Part of a small language model's weights: tied embeddings.
MLP neurons of a small language model. Each row is named by its layer, matrix (down: output weights) and neuron, and shows model dimensions 96-223. Each number is 500 + 40 x the weight over its row's rms, rounded and kept within 0 to 999. Numbers have three digits each.
After each neuron's rows, "fires before" lists the tokens most often just after its 100 highest values on Wikipedia text that the model never trained on. A number after a token or word is its count.

L7.down57:601526505519524420580483507514509474482485450555516536458569493544500513446471521504514517539567524460514462499485475469538514463519482487491449486493478550537509506588522487498548523420433487412478466514525436548470487482457452507500469511488441468492454473511460524470450583458526486570570411562454429488499567494501513492497398562556544506505487478518494521475489461481476537504519
fires before: "\n" 52, "\n\n" 27, "=" 20

L8.down537:458507543568541562508463461509440463498538508565438551505535514552454502538448531576470463516562564458438493507518463463486515500408522484493497498486553501490469446517534602483438468515487529471558416571471471461455535543501484557555519463497478491559470491463448481478456485562472504504511467532489440500457550509549585443482505493470448510441540515472518510465503523542507465551396
fires before: "-" 32, "|" 15, "\n" 14

L16.down754:444530504519482485467512446441454568446442521521435475500459540530505507475506529560480508460485513593485584463561458588518459537469516522490554481516489486440528529491506511464541507566538503515516453478539501468523539525425452561505486523457476496477446499602477475566528412512516527544600548502526545470478559424536507405562487521569514466501559474541525529512486412505502446519505
fires before: " |" 50, "|" 37, "\n" 5

L8.down344:452481501464488441511536468521535536530481491485458503582491505448539461539536475525469472448437476493491548472444503504519487464546434490540451541461551501540445409493512467555404503530492485479581486488471538487559453526553439416543518493484471436447511548514479476506471488539512487496517500441504534445457467521476520497448492496471409434448485536471403467479543472447547590483468
fires before: "-" 37, "|" 34

L13.down696:588490492445517469485508545409507455586462510525475533520506503482454525563517494462448457510426505527451500486442485568475503496463516462546443510565515412544513525536512473486548514424491524469452442455520523536506491463514495519505592549502510457556552503507492594483462529490484465525449567543540508450469480497506473513484482515479507499523500560420475488513475501507497528564501
fires before: "\n" 25, "  " 20, " +" 9, " 0" 9, " −" 8

L13.down392:710470498531480455539498457457564426500512438434518496509523555539452504535530553542525406504492462511514475450483440501512494519470556523482497536483519486475465469537521450445454458543490494456458558439523527525442528536522511515492525620449512546459550529509490570509446524495487520522548485535507559520451505454517469466509500448537550503476376525517449492472531549521509529541565
fires before: "-" 27, "=" 18, " of" 17, " the" 9

L4.down628:470470474399534456566498511514493499519516423515474496476531512456480519465462588528431492421494480468548533550544499474474521513508568552458523470511503525521545500481525512418517509491504502520435489507560577464564494456565500405549589446531511536453428528525371505430511480504464485541471498509461509570530492491462523521481583558578465464533494531480447524526563518495494472515561
fires before: " |" 47, "%" 7

L4.down505:580529472530518498505525472500499530580551482473504499532450425538428503436499540505457428528553490498491459564399482544505477452550581525457501506498560453513443580489472580512466525475500558498529518450450433497538509501494516494537462473511543473448471482507529470475503557506492456567527477483472432512413484497529513509496464572501503482571466499551555535494484515511551494474539
fires before: " |" 36, ";" 22, "." 10

L4.down867:510528521485475488467442483510526526504500468454493530473480496547498480451548516465496564393429484494523548555455470407500516460473452522485506490522509428423518544484514524473545454504479477456496545462605457486547429474473501538482504495484471512588476562570397586475490534482474475437542513490493462519468545491452507559523544389486506586585464477454527534484478549439498441524512
fires before: "%" 48, " |" 32, " mm" 5

L8.down65:496556435505541533516426470449518459531511473501538548430525507391506518484573503498485493518556471468481445461517453475443556492480526461448472521480509512519475522480493525498453489569533528476553499484426572475493439518583472477519547428461434492513497486468545517498513522489491558507512552470539549516505523479530533545536452511479488455513501500468563484492523468463507542487390
fires before: " |" 60, "iel" 7

L16.down59:426479428519467548520486447502533509564524535520545479515487486577547534410450527505502450528515502520463548535570481475558522426416499510555536484564490509485540480530472439537566558485531513541508565553505493506420514533571573495526522531467479526518447544491544428505503518510496444434541407437483444474468466477492482530508530452547457497442524475462558490528550497505514506526515
fires before: "|" 100

L13.down732:530487509524424544455516474510520481511448464475492510503486584540497548487547536501478544450533515512547528504504491553589501512538501465441434512546477495502545532515617465485501495526497488483484405514566528553513535389463431473528450556508517472442503584536547460415520518535453507557499517470430495492516515429544514479558445380540502476517454515494485510516504516463540508447522
fires before: "\n\n" 16, " The" 12, "\"" 10, "\n" 9, " I" 7, " In" 7

L16.down982:435500497451499437489509531527528527465468521437504517526478467560455517505545498515434522526540484506558501497546455463530434495468498447391553473515596444463460479470562500515470497476488501561610550490521466496578522534568496480474464561414491469473487560455487439494528472491442499489565485572532498462415519517449447512469458515500453462518452432505547473519529508425518486476458
fires before: "|" 100

L14.down715:437439436511566537498479473553499503543502536517502488510447498505454480550497532500561375475494465524507511581424548487490515574528559507525550463486502514538537484475454453536448441529500539472487491481462475431496527459483513481532440499447549450511473541512487476501462574545489529482477580505486519486512506568585489463432457500536549429566472381448495525406531512523487490464414
fires before: "–" 30, "-" 17, "." 5, "&" 4

L8.down825:466568496514426540471435524521503453486512518472488515486552456478465436508585495443456452520536462457454435527536523490553513439442571471466519581563519535538531478501496543513527489514492489539480485441426556541430496570551525467494502481424419490566518501507471494551509486573488503510465407523506506486455549433521541462512528510507530458502477500535541499460483486511425487559548
fires before: "|" 91

L7.down920:442538523477546510484577461471511451448538516432470484547541479550486526517437543470474511479532560525487508548489541525504567406532534489451525523579459486507502463551499533460574518517492493452463526505514517492479494419473506486463526504506481583513544468500517559520509525544492517473527454472451493489549473508546494524561507431487531541463537439499510548494473458568503532532516
fires before: "\n" 25, " 0" 12, "  " 8, " a" 7, " 55" 5, " an" 4

L14.down778:468570582540570442487532517462529546520493535498601477512521495524526451442519532490492561524522537468460508489457510482456520441479532550460552404493528413516435454472530471519547432448514514537612548553576500449465498497514487507463551521444465510532471529525477468462546526522555491501544510571574487462503429555555517443509442550545463558549464429451500500552460471529457440537511
fires before: "|" 100

L3.down90:389572518455531501539477550429479490507537498487603458464467503512431528508525485465468504497507534479495503474508506575550575478585460497602558561444520451524536542469479488481572496531584520532378494486567464487462530516484557569473537521474498511441568509469471475540562483522499602460494468453487483499500548507518459475549547463504558530564523487558510471548445414454501580520493
fires before: ")" 29, "s" 28, "," 5, "." 4

L5.down377:570553512476484482483507497429458504480490437524584472493496496543488526474539407513534560414459501431501470519475485455522538512462500467532452503523533479459506563523482483508467532540517492498465580507498471500497536489452486491458539499469484447477506522532412527534554546469451509563532554505466496561519487486498546574510525472504500492527449502594545451515458483507474485528470
fires before: "-" 50, "|" 16, "\n" 4

L4.down354:529506494510498518550365528485514525547497522477503515506537501549518594468471495469502524532520560413537480477475453510448562387533570437523456492554517550542513426459528506506442527498519560498527502509421462511500545497479501491516478511507485475494525504498393524538456495461519442460525477519460568566456474492527413460478467501505448576424513510471481447489500477508526515536517
fires before: "," 24, "." 20, "\n" 9, " was" 5, "\n\n" 5

L16.down836:590503476514509513505490475464508534555528531469473479521474522570468527534527498523474469566469490484524512516503457529464455467495457519500568484549471435516520463456536505463572484503536519461564490458459515495609443577531425495426532524536513480486445492481502472541412523465485494484499560484431497521512492526437485468458584509484467504523477541511482492477490567595530504499510
fires before: "=" 31, "\n" 7, " 0" 6, " 1" 6, "  " 5, " 2" 4

L13.down37:419515466504522545497523486480494545449508584475459482473456495534437530458507458546483467470479495538429503513496451566499510565498481481441471493467519490421459493446568487507476452545480468525573528505506458489530463524447452459471554552455535470536472519501472505488494492498513508541539457538542502559468537473554578570581563470452456430473524511507552537498536544428458578512408
fires before: "\n" 51, " |" 13, "s" 4

L7.down1018:493520494497447512587563491458486494482522484555522498425556524481453504477568499521462530565553521478497429471513428496458601477484539523446495517481556423499506556454583462473464463484523458471538536478566485512500501435425501536514553499516504441477563477593487507515527459503468513550483522521541520544541547483414529486502519576502523447473463546540421521483495588490521428457524
fires before: " States" 31, "-" 26, " Kingdom" 7

L16.down919:493495578466500597501487423478481516520462486521487484439493523455499520496494513494578501572549488549576422497510459504539400513467458518483519474448471499426538535513432552509458465499497532513500510498535478472448585511550428490421535504529508508517543551492486501521454511531528493566511574434533461441517525423474523505501490448465460469530486503527508446551432477475507450504512
fires before: "|" 99

L7.down193:701517402501520391539494572451514504494454476477436520494551474502502555488524505506505518537477524534511460530493508476483518457494476529480487514457477487561446475556449496493468519529485577462590442510533428504437505481476505470473483528537454584506572501530475506450438539427538572538485438580507530481497514503509469526503486540549511519560501494463476423514492461486557540517590
fires before: "=" 100

L3.down390:460445483487584488540484390483506510462584441522565455482542500514467420504501513495496532457604486525497494478449537471425475483496509553419539510448463491472477429456523523522463495538505555511489518515513477462514530526489523423520515486514565475550533548494517456466536490505513524505489560524482564497489470503493617470505554545512560514486487580451487533536408533462441513432528
fires before: "-" 28, "\n" 18, " Format" 5, " 21" 4

L13.down576:306570432475537384445468557533480459458531510499451485461446497470513546481449421519537466496555459551536504518526509500546479515483535422513557546469524570523467530501518428505489507494494571512490494511589501447480557486571481480530507555477503447500508529482519500488478486538542543436516490551484567537471543507511475501558468547571538526495494547508454489531484500492540586521488
fires before: "|" 100

L8.down147:536509441515525437444470518504493464500493445516508457537470478453521540515440466460504482443527504564589589596459442517501482593555460503519533494512499500460511478520476500460512494483515536591512458556493427438486549545498492557504460498486480464506428496506516525527448501539433561566533464443559503552464509594496513467542492526519485497410538483443536531464511459504516583442498
fires before: "-" 95, "|" 5

L13.down582:571484492499508458412536558532490514510490433498455522509496494515499424530484522535510510468486589554511526501440470473605447493495553580439474521492498444479472518484461462444479525432541511545505582502482446546551488527520530526540471493473470491531442511491511529490498454512477500485563503551563489461478441454489540498469498457546475491583577451464554540495503476482492471507470
fires before: "|" 95, " |" 5

L3.down348:633555466529524486553508547391543504460438506395484499520544506505548451463577540492505475548447494491504496529503465442414503456493536534523506499446469486562516482560497478486477487599463532448560470540470424461519537531462478426479500545544487527521520488527491470364429549482523498545414450563561546512495505500576507525503545531541506534465518473453494466599471438517533528476574
fires before: "=" 28, " the" 20, " a" 11

L13.down534:508498411483517483515537514496524588492481475518583507556416503535439462423501522487474556472523470508518538528541467574549584513509543488484551424436549448498509431536460402465492521468533533524632509471549521478497510507512506537498524482456431528506444548507457441485535485496453557542538533551571503494500491504455497570488452495469466425549532453504487496505529471465519541489564
fires before: "|" 92, "t" 4

L4.down556:470498512549485480519530532553497476475469459468467538472417468509490481566541554493556490456502468476550507467554488477543474527520514478468475493413489525553447510528500492484447500502504544485530444421511482433599450515525470482489512533473474452450477536488410506446487493566512552508489494559498468542506526496497492474422566503476456473474520583556497559510582428468505533431542
fires before: "|" 50, "hes" 4

L7.down491:510568500544464486571544487508403412510569560551532578479541511555553507501537541499444522518532515502508503540536532613490543485485467474483546475481485445523546519409503500398555435490455519436541478484462495478554484467458498480489514536480515462431434519470478532474528506469513517494537492453558517543489459496518486494488492434542479501525478525529492496477476455416442491440421
fires before: " by" 17, " in" 15, " to" 12, " as" 8

L3.down468:427442556409567477489436478472546510515477508504454496511462513552483512493485540510507530478448495470417544552498536437458473440481465450509547520572478519470536536505551475554497493507484454524530517487525461525456524419538549493543407500528466536520527545559486539487479596463485465469486457558553497426417499553489533510479526453469483567525525513444531519554467526576395477424530
fires before: " |" 27, "%" 20, " m" 8, "  " 8

L13.down329:438540489540446554501571487546463471495465487556494485430558479479481512499448498499483535561480527575491561497552480492528465507526500411492547460509526513448575471434575547481484529487522521446449514558487485490493424405511519461534491595506533430529501490528482518558542563524484495456530538533557515422525497481447558549451444546473496451566511479456507450474449504485431437545488
fires before: " by" 31, " as" 14, " in" 9, " to" 7, " with" 5

L4.down847:516539545482510440506469497482519463529506468457501442477495509537513551472513505579459485488463572500517491504475456489518572468450540487486554581409433450492521456470498486492453520481542517555443508424515466485503499569536438544509541505510487536484474544531497485545545518586544585503538463500588414538579542499499494509528481445474483499550441547502532499517518533502470414525489
fires before: " |" 42, ";" 24, "+" 4

L8.down916:556602454510454390479485492447434529505443559454478529452454464501426562523501481540439514481549408491511442513562498403548525408505520520538535518453516515458552584480576512533454457485503523533532487502586440500500489487521487574490550502448520501460474465455467453533517520510477517563460501470487457453535523519514395516491487419510537520544490535548546495526580565495580463511596
fires before: "." 24, "," 20, " in" 6, " |" 4

L7.down908:423550499411432509425489484415526496490493503516496508540557467577486469487504521537514496404521439504526517532512480481439483479525513526508513601506434529472591555543505528460487608556513513492506479504457496477532486542511569501428509506412459480489557437448439505475491432523517485517505540447469430493544498466451479489451504575550451480474553502492464481472490553556505541465427
fires before: "|" 38, "  " 9, "me" 4, "\n" 4

L8.down35:527499493584514498540502536542495447406497532579488562517520525504536521443477538514490480492561515558527489513484469542487524452508483518483487461545512440612472515520463443534482467488539450407559425478557406504541512510462496453488461491494489515490610464475470575464500480459477542533489429546482472393509476466548460473469437537483453456546562484528483447496521452473521546472477
fires before: "=" 95

L13.down270:523507472465564470512479465508494591486497496537471517481554522454495466563522542531613474417471505537487506507454504445565425467376474454471501501606554516458518533494488593517501501443473540517492498478473461522519530524524436507411453500542488548535535516506477538479380494419501442517490475520544530529495536455500497511495571515552573458516499460487547548497470422449515485522526
fires before: "|" 49, "-" 34

L13.down963:550454477551463464444538504563456563484501462458511546557505450525491539494530466535490473524497444556476528493490517472527495435505532445519572521544508560461507470464518463530493531496479523477464544554504527483491558512528533528473536462478414520402499548494459513554551482446491482495469509480552466464487501514506517504539502528517486532525539482505536484525438525402505498476534
fires before: " with" 48, " to" 7, " the" 4, "s" 4, "ed" 4

L14.down145:546520438522499451564529451498485479544502496431461502533514490431481482469509515504552622519531499506505461499471477493534568538527480384478556506472537487502516517462541503423539467486491560468495558500454509454540583502578510560487546470556472567436530476472526473510500525524497456478467455469428500421537527549499536401544543407566462523539526545464504508497546531460440477441500
fires before: " of" 55, " to" 7

L7.down616:509476456523440444413486495483508554481583502529455472445588481499488489461456460472514473558399475422498456405503514449506637509464491475510535509498525534565520427508549510480478494378446510468536482466537434472475498521471529477467481510497500425478495481488482442437589517539488555513492496488493457547516450556494457495536486443546486526553461524513525465490545502468570477534523
fires before: " by" 45, " in" 11, "." 5, " and" 5, " with" 4

L5.down926:552517437479482511489557521592524514501488525472530536562511513518440449552405511436476420523534463514402432483520503490511415546479498521530547515424516477550511498472457514517486481496467514465556550505455472424501478523568530545488516512473494491528441531600420518560509512561478471485485516554503364502472432427481467504457513486535440529522438531508506485503505549480439549475541
fires before: "|" 88

L13.down306:523457458520520513514477477464517482439507545445476495487461475402517506517531534490543524494482520533582518507459484490475567555473560429554543485461511531492485449497535457518420559541476477502511530470486505522511566445453538452564486422606390569498520524506456531493481553512518573547431488488455544516547481490477493546482459465519423460512502460529498497518529432535504506476479
fires before: "-" 94

L14.down975:603527512566493470546568528450493462499535460490472490581525472492504470515488482510474481599529526431433496526503447476529516469458548494465434564502469534483559511518478490464478536491523504519502454483492509483484474568485436497497498462453440544520447498476502492476508476467488445444439542500545511581470504518428415504556485579453509497495482486552443445481493531498457521534479
fires before: "=" 61, " of" 11, " in" 5, " at" 5

L7.down392:533466492492529447471531539546510435476451524543424468531555501586559548559456532366498443381516526491476459539490479474520490577466506492550454539524468492505468459543530498525540523519546520535545470445514457512543494527500469531486459465532578472487527559487449510490512448532529509551524457439530535512470482493523472439548548506512454478502400517458566553516492579514430449510539
fires before: "-" 100

L8.down137:412486489487506455409496456432501430475501521535456542498529528491477536426481524479455554506530433511514506473553524495492507406478512536515487521475509564468492566503527458530408503552512515525508473477552443489549470513534494484480456503502511424485502550520389469506539439499525505509469518438461522511450588452527462530550524396456475511495504560444463423526494478524568517527481
fires before: "s" 39, "." 5, "," 4, " mi" 4, "{" 4, "^" 4

L14.down672:500506517536448553485499569464511555467557556501548482438520541473601527623512421496484487543500498482517515473528506499520534462515467535560485530509517422543453432447531500504472478505569557501484510503575570484400476491495371553426484491504502509499502556506503501502525528525472500520523516535495478572478492517498539460548520502576513505456395499559431479507544506553442528486506
fires before: "," 32, "." 22, " to" 6, "\n" 4, " and" 4

L5.down1014:527508486499511446497527451411534467575468490413537491555484531508519516608510497500503555520505579447488529477477499540530486505499463487479492560533527466534501483404533476433432530562502500453503462512507425535508459512493514445458454557543496443473536497506558565517526497447486454558524521453512496546572528539581480514489468473560510462511492486478475525523490442542565499609578
fires before: "\n\n" 30, "-" 15, " The" 10, " He" 4

L4.down994:425452472524503536500523465484568466428459438468532491497530508459444466516463522473595539564497484646509493423461467543592558547524493480465447523510503484440532506513530494434585459442446526471436467468439460543485517494439537517554483506515569502494503541508436487539490469524429377509506493521462486565500492482564457549527454488509503429532608514515511516486501548485530480517471
fires before: ")" 40, ":" 16, " |" 6, " of" 5

L8.down919:564517511455558496420532516514468498529493453532450556492512509478476473601430518454454497491560436559486418539398438589496473463506527579532599524542450549529461560525417498503509480530476472495552459436466557490501550564530546600484462483533556411537409492495500512544501503491474515487541514447535477545543467556490479472526537532492425444424497523535540509500551507515539554473477
fires before: "|" 22, "\n" 17, " —" 7, "  " 6, " |" 6, "\n\n" 5

L14.down768:447511507517506529510503498496524465530569539529502471406539494483529492486419485444494429462510475517451486433498515542471507529495485454537473553553458551538494517492514541509478501477431452503437476460539519433466476454409566505541579528420481532485454471510494527482556544503438548525482521447531494508461431471490530507475541470484488452587502494519513527483485483444476468525476
fires before: " as" 80

L7.down143:511533449469547508517566517527493461433449528511525583540481518455420485539490555497521450504493435494499541474486516484500537532526501513545513484581502520457529459526532438445463488497424536559617495526493603503408495477497467507532505453561528448508517525517521520491525410412540513541478489529493511484589589523509504480512487438510474528510478405469564422538477488586478429463553
fires before: "-" 53, " the" 4

L4.down303:490481474504474459521445479524486484398447494516514526540504493551470548443534476517492441485537513498493481455511497493467563507471476502491484444479476532520451423528453417557538551475532448528463491485491469451440494508520465459605422512553514506593423506491489525522501461546488478513521442528453559426462563528577504512457434532514473472445503500529422523483591530484538521501540
fires before: "=" 60, "\n\n" 30

L7.down164:482419486500505593463514525513507490517480448495452525492503556464500509496487422471493492570493508495455531467512518516479461483528529492451532531489502468540464508526523511529455496466533492497513462462526602486502518498520456561502524490493477542523431536464507479526465490522471514480476528476475518514480569450522519428614518485459481484477503460499590569537473496419392455522467
fires before: "|" 48, "0" 6, " |" 6

L8.down334:487567425412453491517498470541545593435525532508438527551492418436539477527468520542550482453483488547523515517550469556526500509496463431464486433440438460528485455445573494545420464502497479442516492522556516517553422558430485477498474527463526539489504514517509499489521500588529493480471475447436514505489500477505467534452577461506529487506512488552481565419502511591490495508465
fires before: "-" 93

L5.down127:491557490568494474502476537505516464503518525437497433544543478523428513483470493530497479505471502416490469499490509509558439410515475460456496576533463487543483521520541547482589490526548566452467514543549389439408491525487497536536542538407553569478486464498536443478476539548504543525476511569503489556489525444581510550410513475560434504502514537451519515471519568472473441488487
fires before: " |" 43, ";" 8

L8.down953:578474451526515511486555502481444542523482532487466487512499486438432531473466524455494535549484580536486444508481552501501507464572510530489451549455516537479446514571485482492455613513410507420491506536460479407549507474448468543534508505506446450522459480456455542529447574389517556496485472613549526467573561522527473496490522513521583615535524509449445489506519548478487514526522
fires before: "=" 81

L13.down121:435503531457450472478469462482468544518497489544564591539529511496490556497556478454465521518511502459496501468411464508492458491447474538460454458491467411471474471486501494496529488460482542455478537538513530486473475533465500490533478518471537454496473484478400585478514490534491501508487529490483468506549451565533417540522482494478569504463537481484475518576584557487513517509596
fires before: "\n\n" 50, "=" 25, "\n" 6

L5.down643:520533496496487504453503535561490485548409531415493450566581558525499466536489440456530468519482551509527534504458517502509471497500515545490409508543482486487531498560501525473515559520407484518400472551515503463496477509534417498471515515469520538455502518523468486521549512453484470504528454432576480502481511487474558409444499498495513487554486444531515503544533539584489565561468
fires before: "\n" 31, " 0" 12, " 1" 6, " 2" 4, " Tar" 4

L14.down763:451513473493483443482489495459518528504468493462449527543449498550526499515421521447550515517526473502488440512487480556492531416491570494432453552346510515553464549544515496466511448501445517542443521453481500506540540550533456518452471499503441456455427517536487549548546494451498477456504492465508508462457491430444429510488595478546505519585551596492475492501519483431583514549573
fires before: "|" 80

L8.down446:644533450480461432554524446509533476501444499488453504503562497540476479428542451488502463552508530486517470512504518439475550513537510482523554457555421454562542507473517490513497536547498454501495492525475602558474516521530547492462481474488472521532526466505452550488524467500480414529521519576546505476519483424507468528552492446416483570454433453474450489540409460525503490550521
fires before: "|" 83

L8.down822:441599485547457513493550540483554486474504511501511514478433517544445462566517519451531515494464499516518532474445516502535479457527493508458458480528541522464480530484490430514508487476544538546494509498640442434400526459556508530523489543474485502528548454519483539468520485432513523520435448560488497482496510556430551576493475535552434516525520519510506527566487504559510531543505
fires before: "-" 63, " the" 15

L7.down119:514460451508574528493482483514491486519478567477530480542500485481440508442531465455476489533473451473575528494476461576507476485515524507477497552416481485471521586507476548480474453532539493445424490523534457535452513452481520445539444499398483474441436480551393462505512509529543493506411493499509543584502528468522485512456551515482539502526613463510451525473487552516616489509578
fires before: "  " 35, "|" 7, "\n\n" 6, " 2" 5, " (" 5, "on" 5

L8.down470:468514539533496517474561451472537462501532460483459512556535410523502498558502487508499526456454573531488565532471520560497511549463510490480432474507481470448465446564491506437433501502544535451466454495527513532513436458469537553485537565448517463484512478554507529496506466540511543539481496438482526524493551501477480508463490561572488456448478501564515553452469561491620478524475
fires before: "-" 61, " |" 10, "=" 6, " to" 5

L3.down814:452444583481434440581476425508522420544515424511448479495555608449548514471508479468491472496516488484524462520483499475491511482461515516487564528494484534504491487490516494482466526539512474394441516461525440390552546522522477501483490509540563523557466494563456482467488439465466538471497513504465464495568479498519551436467512518503499578606479448467461512475508559495476471507569
fires before: "%" 22, " (" 20, " |" 17, " m" 12, "6" 4

L3.down257:535503487484487486451475635506490522523503561485532443535531612489455439537546464456513519474397562436590574427501434495523612498489499483494456547497464473502487503539543471467493540527519504469510476480435468513512506429520453494472422531560493465458538540401454503535562386511422485512488506440555493539551477449524514483495548479525528486479548508585463559528550525591496528489498
fires before: "\n" 31, " 0" 14, "  " 12, " 1" 4

L7.down316:557458506571531445518538586505466505551457455411478509535459525548426475538452517529491518487516614491511521489515479484475493512510548493480423526519469462537564493511506526459517429450534516557498489507549513496516498556475470445528557552481419505559545511442507476512461546468484528467390502531489424515513520424498564546541472516522538565474451480512427429557492489466479478520502
fires before: "\n" 38, "\n\n" 12, "=" 5, "-" 4, " =" 4

L13.down891:510499466492549465471509530496500458468483431491498550520502458474472561582545544460561421548545548466558519513498488508468581510468419474510509517517544551517451436499468465426427476449426503518507513475399498452593511464383539460543453513492516490489498485500429532492546525442440485509521485538518474445449478498515499497487473564582507496510504470464467536545543500501541497437492
fires before: "=" 45, "-" 27, "|" 18

L14.down489:496463525531477559482528461495517600428480491460489472438426516565531485456521495495521461488466470493477539490486446491467509573490514472493522531472483548519510435402475534488442516519522491481546422560516499538589493454478533490538522504518523524489487442581463445519479445482474503426518499523413496512536521524526536512456512532458508495476454481547550447525439568488535522564523
fires before: " -" 42, "  " 9, " 2" 4, " Turnout" 4

L8.down63:497525479477521439449507544488505444515500570574528486471458467464524427487476534517533491503492533540516498513485542525516590511538485513569614443458497427495499476548506491494495540513546457483413526488558509532439439431511481499481483494527517564559424493526474503517477460562480497558546489480368608496502572477543438503513516456505568528449512466487510527468525522499485520532529
fires before: " a" 16, "\n\n" 13, "=" 10, " an" 8, " =" 5, " was" 4

L4.down311:491512544501484518487510515514488502509487481422426472540473544494483503505435491517515508520538473473525438489472420501514491494498513462439529607500473491515451472517510412492476496492492515476520557476564410487474502420569489531524501444558541569563476540475541537484495526517553576459450475482470531527537458503509597473412518476506497536597410511550531481514520544447501484495469
fires before: " |" 52, ";" 7, "+" 6

L16.down917:497475482430495543499528452519423451427469429526576570553519470535420548479502447463469443483560525498489570449450504458490476461470523502535404475503486542483496512528434445488461487551522453483449543479547499540508550510480505466494554525521483460455473368509481545511484572587480512455478524488463540415567583468455445549512539477466429508452493488484537507556553486438486378530556
fires before: "|" 31, " 2" 9, " 0" 8, " 1" 7, "  " 6

L8.down360:516502471506451522473548474522494459482506458546521516467545452452406521406508438504499503538497462435461553480506531520540497486491494527499520483489566475521508550428397467468488550555567464560466483505521504493511553581399473547497513519463433540510516472510515538465481511565458461474507397472522478543599527478558469549510496485450475447495449483519475540557486513543478465503445
fires before: ";" 23, " |" 22, " —" 6, " 0" 5, " 1" 4, "5" 4

L14.down401:444514552594507513499565544422499442418556447542458540504523496446501514578431481485593470474501460428496479479443599505513525458484461510510470517510493476545524541527477444453543552493508453487539529494511512464471429466526539526527570492491482512494571539505522507523500492468548418509440515493486504504480580380525495499516529549515552459542495446467454496476551538534474505550431
fires before: "\n" 13, "  " 11, " −" 9, " +" 8, "l" 5, "%" 4

L3.down36:436454524499443554465452497520431473526613512510533462498530528484577531510459426492443456577491548534473468502510557456467512487468464496510485513495481553558481465471589462518489480484522566544505458540584453415485442483494523476549533528465462463535518547484579503500549481505478501442459476475533527494455452520491510515470497507562509520511515488519493529568445505502454449492539
fires before: " to" 15, " as" 14, " in" 11, " for" 9, " by" 8, " on" 6

L13.down191:487527516487509533490506508476445499423490487514482487523499551511531510520455471523456493574508564530557438541571514514476567482459564505478493609489538557504464435437535460502541508522439440450531533575525498439482554495451478516522496504477435476492415460478429430470522431451516563535526495481492505509503517535453496430425510516436533522497527510496495424540481461521413461528540
fires before: "=" 34, "In" 18, "The" 5

L7.down208:590448476484519462526545466590528507531468489404477537516534508489504533454531552465466501498462489514479499428486430482489521501487496470486451487450403477554529496419533476488445432516443440489450455481538474497500485533465447457545511565520548563571425579496486448480500459444574547450507493516505480520494476501524460488554440517569476578500457426550509492460525503491482459403471
fires before: "=" 46, " =" 16, "s" 6, " and" 5, " career" 4

L16.down752:508505487495499577541548464508492510463458500385492473538536523534511568449502509548501457567526551480571506452549399468517480527484464488547524579518540446541546458414577531515515508556382537535512493466466534511482530480492514473407493563469524476451514439499511481441556518418509522489498519434426467495493449496475485464495457510511459447615445506516511513468518529440514492521503
fires before: "." 22, "," 18, " and" 14, " in" 5, " for" 5